{"num_hidden_layers": 13, "hidden_size": 896, "num_attention_heads": 7, "num_key_value_heads": 7, "head_dim": 128, "intermediate_size": 2688, "vocab_size": 9159, "hidden_act": "tanh_gelu", "norm": "layernorm", "norm_place": "pre", "norm_eps": 1e-05, "positions": "rope", "rope_theta": 10000.0, "rope_fraction": 0.75, "qk_norm": false, "attn_scale": 0.0884, "bias": "none", "tie_word_embeddings": false, "parallel_block": true, "init": "normal", "init_std_qkv": 0.0172, "init_std_o": 0.0172, "init_std_up": 0.0172, "init_std_down": 0.0, "optimizer": "muon_variant", "learning_rate": 0.0123, "lr_mult_down": 0.7, "beta1": 0.93, "lr_head": 0.00393, "max_grad_norm": 1.0, "warmup_steps": 200, "schedule": "wsd", "decay_fraction": 0.946, "decay_shape": "linear", "final_lr_fraction": 0.0, "batch_tokens": 131072, "max_seq_len": 512, "doc_mask": true, "train_tokens": 901000000, "max_steps": 6875, "dataset": "wikipedia_en"}
MLP neurons of a small language model. Each row is named by its layer, matrix (down: output weights) and neuron, and shows model dimensions 32-95. Each number is 50 + 12 x the weight over its row's rms, rounded and kept within 0 to 99.
A block is one neuron, or neurons of one layer that tend to fire together. Before each block is what it responds to, as a language model described it from the Wikipedia text at the highest values.

Responds to: Season-span year endings
L5.down881:59 57 49 20 49 52 38 44 51 15 62 40 38 41 29 40 66 40 45 39 54 35 45 64 36 66 34 43 49 55 21 59 43 67 50 44 39 55 64 66 45 87 48 47 58 60 37 78 41 38 48 71 50 73 40 47 42 48 48 37 41 36 34 62
L5.down1094:59 58 36 50 47 58 56 50 65 35 46 42 49 53 69 42 48 54 44 29 46 43 38 37 54 61 37 63 40 52 43 46 40 43 39 62 48 51 33 47 59 74 44 38 41 48 31 66 59 43 28 36 43 54 34 52 19 44 45 32 82 46 40 57
L5.down1379:53 54 30 54 72 44 50 57 42 55 60 62 50 26 72 63 36 53 32 54 65 44 46 20 53 63 44 49 56 75 36 35 50 56 47 39 57 50 61 44 53 39 49 47 27 70 41 58 47 45 11 39 33 48 38 39 40 37 43 52 55 46 41 63
L5.down2681:51 57 53 36 55 61 40 59 34 46 42 48 33 35 56 53 81 51 44 72 51 60 50 65 50 52 56 34 51 51 41 62 36 54 29 59 52 48 59 61 35 42 42 41 35 65 51 53 62 25 25 51 36 52 33 55 55 48 60 49 74 19 55 71

Responds to: Place-name continuation points
L5.down481:28 36 60 49 48 62 65 66 54 58 38 46 57 50 39 63 48 55 46 37 42 57 45 52 53 49 67 56 61 63 54 65 50 32 33 28 57 53 55 54 59 80 51 47 52 35 64 57 49 67 34 54 58 49 37 47 47 64 69 61 50 49 53 28
L5.down673:24 59 55 31 56 42 53 56 55 45 58 42 34 43 67 65 52 57 70 48 47 28 41 49 41 55 70 46 40 54 45 65 29 25 62 52 56 36 70 67 54 55 78 43 47 50 41 59 60 74 70 39 44 58 41 53 52 38 54 63 52 76 45 29
L5.down1198:56 44 60 40 36 48 61 51 38 40 48 67 58 44 54 57 38 56 65 48 50 55 55 67 41 82 47 61 61 58 36 52 78 61 43 69 58 50 55 43 50 81 57 58 35 73 43 56 66 33 53 64 52 47 56 43 43 33 34 67 41 49 71 45
L5.down2395:41 60 45 51 33 50 49 52 70 41 50 53 45 48 38 50 59 44 58 50 57 67 55 55 47 72 56 46 69 56 52 75 55 48 49 39 61 46 56 42 65 55 70 52 58 52 53 58 57 84 44 59 31 62 52 61 44 40 61 47 55 36 69 27

Responds to: Foreign name onsets
L9.down117:63 45 61 30 48 54 51 35 55 41 41 58 45 64 56 26 46 37 37 47 52 40 54 45 53 60 54 19 52 48 53 51 47 59 56 51 48 32 36 55 48 61 66 28 64 30 64 61 46 63 71 53 41 48 64 58 62 50 71 47 63 32 44 33
L9.down351:38 38 41 35 53 53 54 46 49 54 38 67 60 57 51 43 57 60 57 47 60 58 46 41 37 52 49 63 46 68 38 48 50 46 35 61 27 56 36 48 46 40 30 43 34 74 47 61 51 40 51 34 56 49 58 44 61 60 49 59 37 35 63 51
L9.down683:68 40 38 44 49 56 64 39 43 41 52 45 36 59 41 72 55 56 28 39 42 46 45 55 28 51 57 43 42 51 68 55 64 37 55 44 63 48 63 60 50 87 56 53 56 59 53 58 32 50 75 57 44 55 71 48 43 64 49 50 38 56 51 56
L9.down805:35 56 40 60 49 56 28 50 48 69 59 30 54 42 32 50 40 65 47 61 49 44 58 55 64 50 65 27 77 59 39 56 48 62 61 57 45 30 59 34 55 34 57 61 47 57 55 58 47 57 43 56 53 51 59 51 42 33 74 49 61 47 30 31
L9.down868:23 46 39 33 28 52 57 47 31 47 52 56 59 51 60 62 55 59 29 44 39 30 61 58 28 48 39 51 54 62 42 67 68 57 42 36 20 51 49 52 43 96 38 48 32 56 72 61 60 34 40 62 47 47 57 42 34 27 53 42 51 43 44 37
L9.down937:57 66 60 65 44 41 48 48 32 33 82 45 50 46 33 47 73 82 57 16 56 51 46 43 50 55 47 40 39 56 41 61 35 70 45 59 55 59 46 68 50 32 50 47 67 57 32 56 55 53 45 35 50 61 63 56 50 53 45 29 70 44 21 61
L9.down983:59 59 59 48 32 65 52 45 46 64 70 50 45 53 44 35 30 42 67 59 80 47 70 45 26 49 33 59 28 36 45 37 54 46 28 69 31 53 49 39 43 61 46 34 44 43 25 53 63 46 40 58 56 60 57 56 58 60 61 54 76 23 66 49
L9.down1066:46 49 50 48 34 62 62 49 43 48 53 41 54 48 42 36 64 69 73 47 60 42 29 47 49 67 58 65 68 46 56 35 59 40 71 36 39 46 63 38 36 57 58 51 51 34 50 60 35 48 44 54 68 52 29 55 36 20 37 58 45 45 32 44
L9.down1360:53 46 54 40 41 50 67 41 62 36 50 49 51 42 40 66 33 38 48 51 57 51 56 42 50 55 66 53 35 66 55 69 49 25 48 51 33 58 45 41 39 25 68 50 46 35 36 41 57 34 35 59 66 68 69 79 67 56 67 41 51 33 70 52
L9.down1797:49 43 66 42 44 42 60 60 50 33 34 57 66 50 10 65 45 37 55 50 39 33 22 45 42 47 30 45 37 51 77 41 64 67 56 42 58 53 33 58 69 29 49 50 60 38 65 33 45 76 55 48 66 40 30 34 68 32 66 55 44 52 51 34
L9.down1837:40 55 41 48 40 22 39 60 63 44 70 82 46 55 50 38 55 36 41 56 61 61 56 45 49 40 42 44 70 74 50 29 73 42 29 32 60 66 61 45 50 37 50 60 50 56 42 72 77 58 59 32 56 57 46 49 60 41 48 46 45 46 46 44
L9.down1936:71 59 36 63 28 44 31 56 47 48 22 56 57 41 57 66 86 41 43 44 37 46 23 48 52 55 58 45 58 75 62 50 50 42 65 33 57 61 43 68 41 45 49 35 91 43 51 60 38 52 55 46 45 45 61 67 57 82 64 62 43 79 64 61
L9.down1950:54 46 40 58 74 43 39 67 53 38 65 53 18 62 36 36 49 58 43 69 50 27 50 54 42 55 44 59 37 54 61 44 64 50 47 44 82 31 51 45 57 78 60 34 75 43 39 51 50 49 42 40 50 46 44 66 60 42 50 41 59 66 36 54
L9.down2466:50 33 55 46 58 39 33 54 38 56 33 51 60 48 70 51 50 51 54 58 40 41 75 71 34 64 47 62 50 47 43 68 65 73 30 37 57 56 26 54 56 75 50 34 38 42 83 38 32 40 45 35 43 63 67 50 43 48 61 46 54 38 24 50
L9.down2527:49 43 41 61 49 41 49 61 41 29 55 69 37 73 64 72 51 49 65 51 63 41 37 60 75 31 54 35 65 66 41 51 23 46 39 33 27 65 49 65 35 49 34 38 37 64 49 34 30 39 32 66 39 39 43 40 79 66 65 47 40 40 44 47
L9.down2589:66 59 60 58 38 67 38 41 46 48 53 40 45 66 54 66 41 46 47 48 71 42 35 52 40 51 31 70 61 59 44 33 46 61 56 63 37 52 56 38 62 47 39 60 73 27 45 71 70 67 28 32 59 34 33 30 58 82 49 53 52 36 51 53

Responds to: Arabic-name word fragments
L3.down2417:47 34 59 45 69 49 56 64 56 51 63 39 32 44 82 45 55 43 63 48 60 42 48 31 50 47 46 54 43 47 47 19 45 47 44 56 41 50 53 55 46 52 42 21 52 57 44 46 62 44 60 41 48 39 50 65 30 49 40 36 63 42 46 89

Responds to: Word start after openers
L3.down490:55 52 42 37 50 70 44 26 39 46 43 38 69 33 42 55 25 43 46 42 55 54 53 44 45 51 37 43 59 56 58 35 36 41 43 40 46 75 67 54 41 99 50 37 53 49 52 44 36 66 24 57 43 45 45 28 76 51 54 33 59 42 30 57

Responds to: Attend/enter clause openers
L3.down1855:62 59 47 59 27 42 53 55 49 58 55 53 52 60 43 33 64 50 57 73 61 41 58 53 58 40 65 42 48 26 62 42 61 25 45 44 65 48 46 67 56 65 52 49 55 31 52 36 44 49 48 33 45 46 34 69 33 47 53 76 46 44 48 57

Responds to: Sports results vocabulary
L3.down315:44 46 60 46 35 50 63 54 18 67 54 46 63 53 61 41 59 70 52 42 51 73 59 67 29 44 65 33 12 54 18 44 59 39 54 26 43 33 60 43 53 36 42 75 34 44 74 54 40 72 43 71 42 20 50 57 47 67 61 53 51 60 51 51

Responds to: Proper-name initial letters
L9.down182:56 44 34 46 62 26 37 38 23 55 61 34 49 47 42 50 54 45 42 36 54 28 54 40 59 65 65 44 50 53 33 51 41 66 40 60 45 44 70 52 47 41 55 25 58 50 49 34 45 62 30 18 59 42 21 69 56 49 38 64 54 55 46 38
L9.down459:62 38 81 43 39 42 19 43 21 60 69 28 42 51 67 36 57 69 63 56 40 34 61 62 55 52 53 32 51 35 31 46 50 51 35 75 75 63 46 55 52 32 39 52 43 44 62 62 47 71 63 34 49 54 39 33 50 54 53 72 35 45 46 59
L9.down594:45 46 70 50 40 54 48 26 59 42 44 40 49 50 54 29 40 35 43 46 45 33 63 32 43 45 54 64 35 35 49 38 58 57 52 58 39 36 39 49 62 51 63 49 41 45 56 46 57 61 65 45 49 39 38 46 41 48 33 58 53 75 58 39
L9.down704:73 33 25 55 48 45 64 30 51 65 38 36 65 44 46 56 63 49 44 57 55 45 56 34 58 66 58 50 38 59 39 48 63 42 45 49 51 53 54 55 56 00 61 42 38 65 63 43 43 40 42 36 42 44 56 48 35 41 52 50 46 27 53 55
L9.down875:51 42 33 39 63 55 66 26 34 58 38 50 15 30 48 55 54 36 55 46 76 43 45 69 61 69 36 44 31 52 53 53 51 33 50 47 54 55 37 71 49 96 56 45 62 72 62 61 33 39 49 84 48 58 54 69 43 65 67 47 56 53 48 57
L9.down975:29 56 50 40 46 52 64 43 52 82 58 48 66 58 50 68 57 68 44 45 59 41 49 38 41 38 40 55 63 62 53 50 34 43 44 64 31 72 45 27 54 33 63 52 53 42 33 67 53 40 57 53 64 57 44 53 57 32 55 59 68 58 57 49
L9.down1232:56 66 52 52 53 55 49 44 39 42 40 71 34 37 40 51 62 54 63 59 59 85 45 60 20 59 44 49 40 30 51 56 34 64 55 45 48 70 39 64 56 79 66 34 40 46 27 51 81 53 45 66 51 49 65 45 62 37 41 45 42 46 67 60
L9.down1451:56 53 83 68 70 36 53 32 52 54 45 64 51 57 51 36 53 52 40 53 16 45 24 40 52 43 36 33 45 50 42 49 61 67 49 53 55 50 49 44 80 38 51 33 37 43 52 37 55 58 49 80 68 57 45 47 54 38 47 49 65 37 44 52
L9.down1702:38 54 38 51 73 64 38 59 40 51 43 48 58 57 53 61 18 64 53 34 56 44 50 68 40 48 68 71 52 43 52 38 56 48 51 53 52 60 51 46 48 61 45 65 56 45 33 73 56 42 67 49 61 52 74 40 45 39 47 65 27 43 45 40
L9.down1910:44 41 50 54 68 38 46 05 31 56 54 56 90 68 38 53 48 45 65 43 35 71 36 40 44 64 31 46 44 47 53 57 38 50 48 39 53 50 52 49 57 45 53 26 50 48 61 69 49 52 44 48 56 43 40 40 44 52 67 42 55 36 30 56
L9.down2010:37 41 50 53 34 52 57 44 55 55 58 49 56 52 52 48 48 63 53 47 59 51 27 54 54 46 52 40 64 42 38 47 50 56 47 61 56 38 54 53 53 25 37 40 65 34 27 44 45 40 41 53 65 58 43 45 50 45 50 64 46 33 73 42
L9.down2045:71 52 33 30 41 33 63 59 54 57 51 43 46 45 48 39 51 33 59 67 68 43 35 34 48 56 46 37 63 26 56 45 61 32 43 32 58 49 53 53 74 99 40 47 37 51 56 46 42 46 21 39 62 47 47 32 38 48 42 64 46 54 61 52
L9.down2097:65 11 69 70 34 42 62 54 46 38 59 59 39 54 28 48 39 89 45 58 52 58 41 51 39 61 59 23 55 80 32 51 75 74 52 46 64 59 59 57 44 56 47 40 60 45 47 53 42 40 41 58 66 53 58 73 65 40 61 62 66 54 66 27
L9.down2105:46 43 36 49 67 39 65 53 49 44 23 46 33 61 63 53 52 58 65 26 38 42 45 55 33 50 63 36 56 48 43 43 51 68 47 53 69 44 52 50 40 52 55 40 52 43 50 53 70 41 48 59 57 53 61 52 65 34 40 44 28 50 27 53
L9.down2174:81 44 29 60 57 41 59 53 52 59 64 56 36 59 57 67 60 53 56 39 64 38 49 32 55 40 35 42 50 50 52 43 53 50 60 42 53 51 47 46 50 17 66 52 57 35 67 38 50 46 51 62 53 56 40 48 45 30 56 48 38 52 53 25
L9.down2513:53 56 39 51 46 60 39 48 39 63 46 39 61 58 39 62 59 52 46 33 71 56 42 51 47 35 65 50 51 54 41 44 46 46 91 57 53 42 51 55 53 73 53 56 27 58 59 60 51 48 36 63 76 71 53 71 44 40 75 54 57 38 78 29

Responds to: Phrasal prepositions, nautical contexts
L9.down385:56 42 68 54 50 50 48 45 47 61 62 48 75 37 50 56 61 42 49 64 29 34 58 48 41 47 61 56 51 53 53 39 41 47 51 67 67 48 44 60 24 89 44 64 58 46 53 40 40 74 68 45 53 39 55 43 53 38 49 51 34 59 14 31
L9.down720:53 57 45 73 62 38 37 55 44 28 50 45 53 29 39 46 57 38 85 40 35 37 33 29 57 81 63 39 45 48 49 50 50 40 44 73 45 41 28 60 53 74 74 34 64 39 36 53 18 41 37 47 47 56 49 55 58 49 32 57 55 58 61 39
L9.down848:47 56 57 59 60 58 54 64 39 19 67 41 41 45 41 54 58 40 51 63 68 28 41 40 38 64 37 42 49 69 72 43 50 56 39 53 54 30 46 44 54 42 57 54 45 48 54 56 54 44 32 41 72 56 67 45 77 50 55 55 32 45 65 64
L9.down915:34 70 50 30 37 55 37 64 52 46 56 34 57 65 49 49 67 33 72 43 57 59 62 58 50 54 61 32 70 25 61 57 49 59 58 85 28 49 48 53 45 42 74 60 43 37 66 50 50 51 36 51 60 81 71 55 53 86 26 54 34 37 47 77
L9.down945:43 63 61 39 54 55 67 50 51 58 63 46 38 55 55 46 62 44 49 40 63 46 43 60 32 57 59 43 48 74 28 69 62 70 48 38 39 42 69 57 77 41 45 38 69 36 54 32 42 46 63 55 40 45 57 68 73 39 56 34 47 44 46 63
L9.down984:66 50 36 48 43 37 46 65 44 45 45 62 40 39 52 85 64 47 41 55 56 42 67 45 62 63 53 56 43 49 46 32 67 17 55 30 34 33 50 60 48 45 73 43 51 53 39 51 62 61 57 67 53 60 66 55 71 49 70 49 67 65 50 54
L9.down1352:49 46 21 51 51 38 53 27 53 54 66 41 54 65 64 35 30 47 59 58 51 31 47 55 24 55 51 47 67 46 51 49 47 39 54 45 48 37 84 34 29 34 50 48 54 45 47 60 56 51 53 44 49 58 61 34 28 60 55 65 52 44 53 43
L9.down1477:44 34 38 32 53 76 26 55 54 43 72 42 50 66 29 52 49 53 44 57 36 41 44 49 29 35 56 56 59 40 48 57 74 45 46 36 72 58 69 24 57 45 56 60 45 53 32 47 46 61 42 35 71 35 42 35 37 39 42 69 48 64 25 25
L9.down1892:63 42 53 64 59 60 58 54 22 54 40 60 47 37 59 33 48 48 51 48 40 58 47 40 68 53 43 55 58 33 34 49 58 53 71 48 60 54 43 42 23 16 33 55 35 53 32 59 52 42 44 40 25 50 39 30 56 42 52 49 47 63 65 63
L9.down2081:24 64 62 51 23 40 33 44 40 48 71 37 82 48 51 42 59 35 46 47 67 39 67 37 65 25 51 68 42 32 47 36 43 59 60 45 58 40 28 60 37 54 34 50 62 33 63 62 51 67 47 26 48 51 64 58 25 64 47 61 38 35 47 59
L9.down2179:36 40 54 44 43 43 45 62 37 58 60 47 72 33 28 62 48 46 64 47 47 46 39 30 65 35 58 61 61 54 46 57 64 61 47 36 32 55 64 70 45 37 74 37 23 70 22 58 57 55 53 42 45 49 44 57 48 58 44 46 26 49 67 46
L9.down2237:60 58 60 47 57 50 52 46 48 41 54 55 48 52 55 44 52 55 26 71 55 50 54 59 35 61 39 36 55 33 58 60 45 50 35 39 48 16 57 27 59 18 40 51 48 70 47 48 54 39 42 40 44 56 48 58 69 60 42 57 34 52 52 69
L9.down2329:46 62 60 56 48 59 51 43 38 39 42 67 33 40 34 64 68 51 69 37 61 64 36 49 35 62 66 42 66 60 42 61 53 40 48 58 62 47 46 45 58 09 33 46 63 44 31 45 38 45 47 39 60 62 18 45 42 43 40 56 46 41 61 46
L9.down2415:50 51 53 38 65 71 33 48 37 38 58 62 43 57 49 60 29 50 38 58 43 51 42 47 34 66 60 27 46 48 41 79 63 50 45 56 68 45 45 61 62 63 68 69 42 54 63 62 43 63 39 65 51 35 50 32 47 93 46 70 70 28 42 57
L9.down2418:54 31 57 49 52 37 77 44 22 30 49 62 42 40 67 67 63 57 43 47 17 50 40 37 53 70 38 37 31 44 32 15 25 34 41 19 52 29 55 49 25 52 66 32 53 47 36 37 35 64 69 61 60 48 52 53 78 62 53 57 36 44 48 46
L9.down2655:47 54 36 26 25 47 62 31 28 44 41 72 58 41 48 49 54 54 51 42 36 66 52 44 62 60 44 55 60 46 48 49 72 31 58 36 27 50 47 48 54 61 73 40 48 34 37 44 64 56 50 64 81 61 44 50 61 62 51 54 66 47 54 49

Responds to: Noun-modifier word endings
L5.down915:43 58 49 41 40 45 68 53 40 47 67 55 61 74 49 53 42 47 43 51 63 58 55 30 49 68 84 37 46 34 55 50 49 55 49 43 54 62 55 52 36 67 59 46 73 64 39 53 47 50 57 38 73 49 58 60 51 47 49 64 64 40 48 45
L5.down1266:30 57 31 53 45 55 56 47 46 52 38 52 53 39 65 57 52 67 43 44 56 62 58 36 47 35 67 56 54 57 36 40 66 23 42 55 37 48 45 44 25 99 34 40 43 41 25 48 53 28 39 55 45 45 55 39 66 64 51 52 51 42 63 68
L5.down1789:37 49 61 35 45 41 49 48 42 37 35 43 55 53 62 48 58 52 40 41 50 50 60 42 34 39 41 40 60 65 70 52 57 27 64 79 61 52 44 73 68 51 48 37 53 50 59 53 35 34 59 50 39 58 51 51 64 62 57 59 56 29 47 42
L5.down2370:55 34 79 46 46 47 70 53 52 40 57 49 32 23 45 39 43 56 63 42 48 54 53 40 40 72 48 58 40 62 54 59 44 54 50 33 47 47 51 33 43 63 49 35 77 55 50 52 45 32 52 53 48 55 25 42 53 30 31 56 59 62 39 72

Responds to: Sentence and row boundaries
L5.down347:58 33 47 64 67 54 45 47 53 39 59 55 61 59 49 48 49 43 28 84 40 65 47 70 35 41 59 62 36 40 43 56 42 29 51 45 55 35 24 59 45 99 64 69 52 24 62 44 53 62 50 40 51 30 48 53 53 44 72 43 42 51 55 58
L5.down540:64 65 64 54 50 38 61 67 56 29 49 45 64 46 44 35 53 45 48 71 68 49 17 39 46 40 33 48 44 64 48 43 59 30 50 27 40 48 56 50 52 99 53 50 41 65 43 60 72 49 51 44 48 52 41 47 33 37 51 31 34 49 46 54
L5.down796:55 53 60 61 44 29 31 53 34 35 23 54 41 56 50 45 46 63 46 65 44 70 36 57 59 48 53 50 41 53 48 54 37 47 46 40 39 48 70 68 56 62 49 62 30 42 66 52 43 50 49 43 38 53 52 63 58 54 43 49 31 38 20 57
L5.down2198:69 23 56 43 53 43 61 66 61 47 50 66 59 48 58 43 42 54 31 60 52 44 52 60 32 59 76 47 17 43 40 50 23 54 31 46 60 30 57 73 58 99 58 39 55 26 43 69 85 62 27 47 37 41 56 56 36 42 64 48 36 60 49 46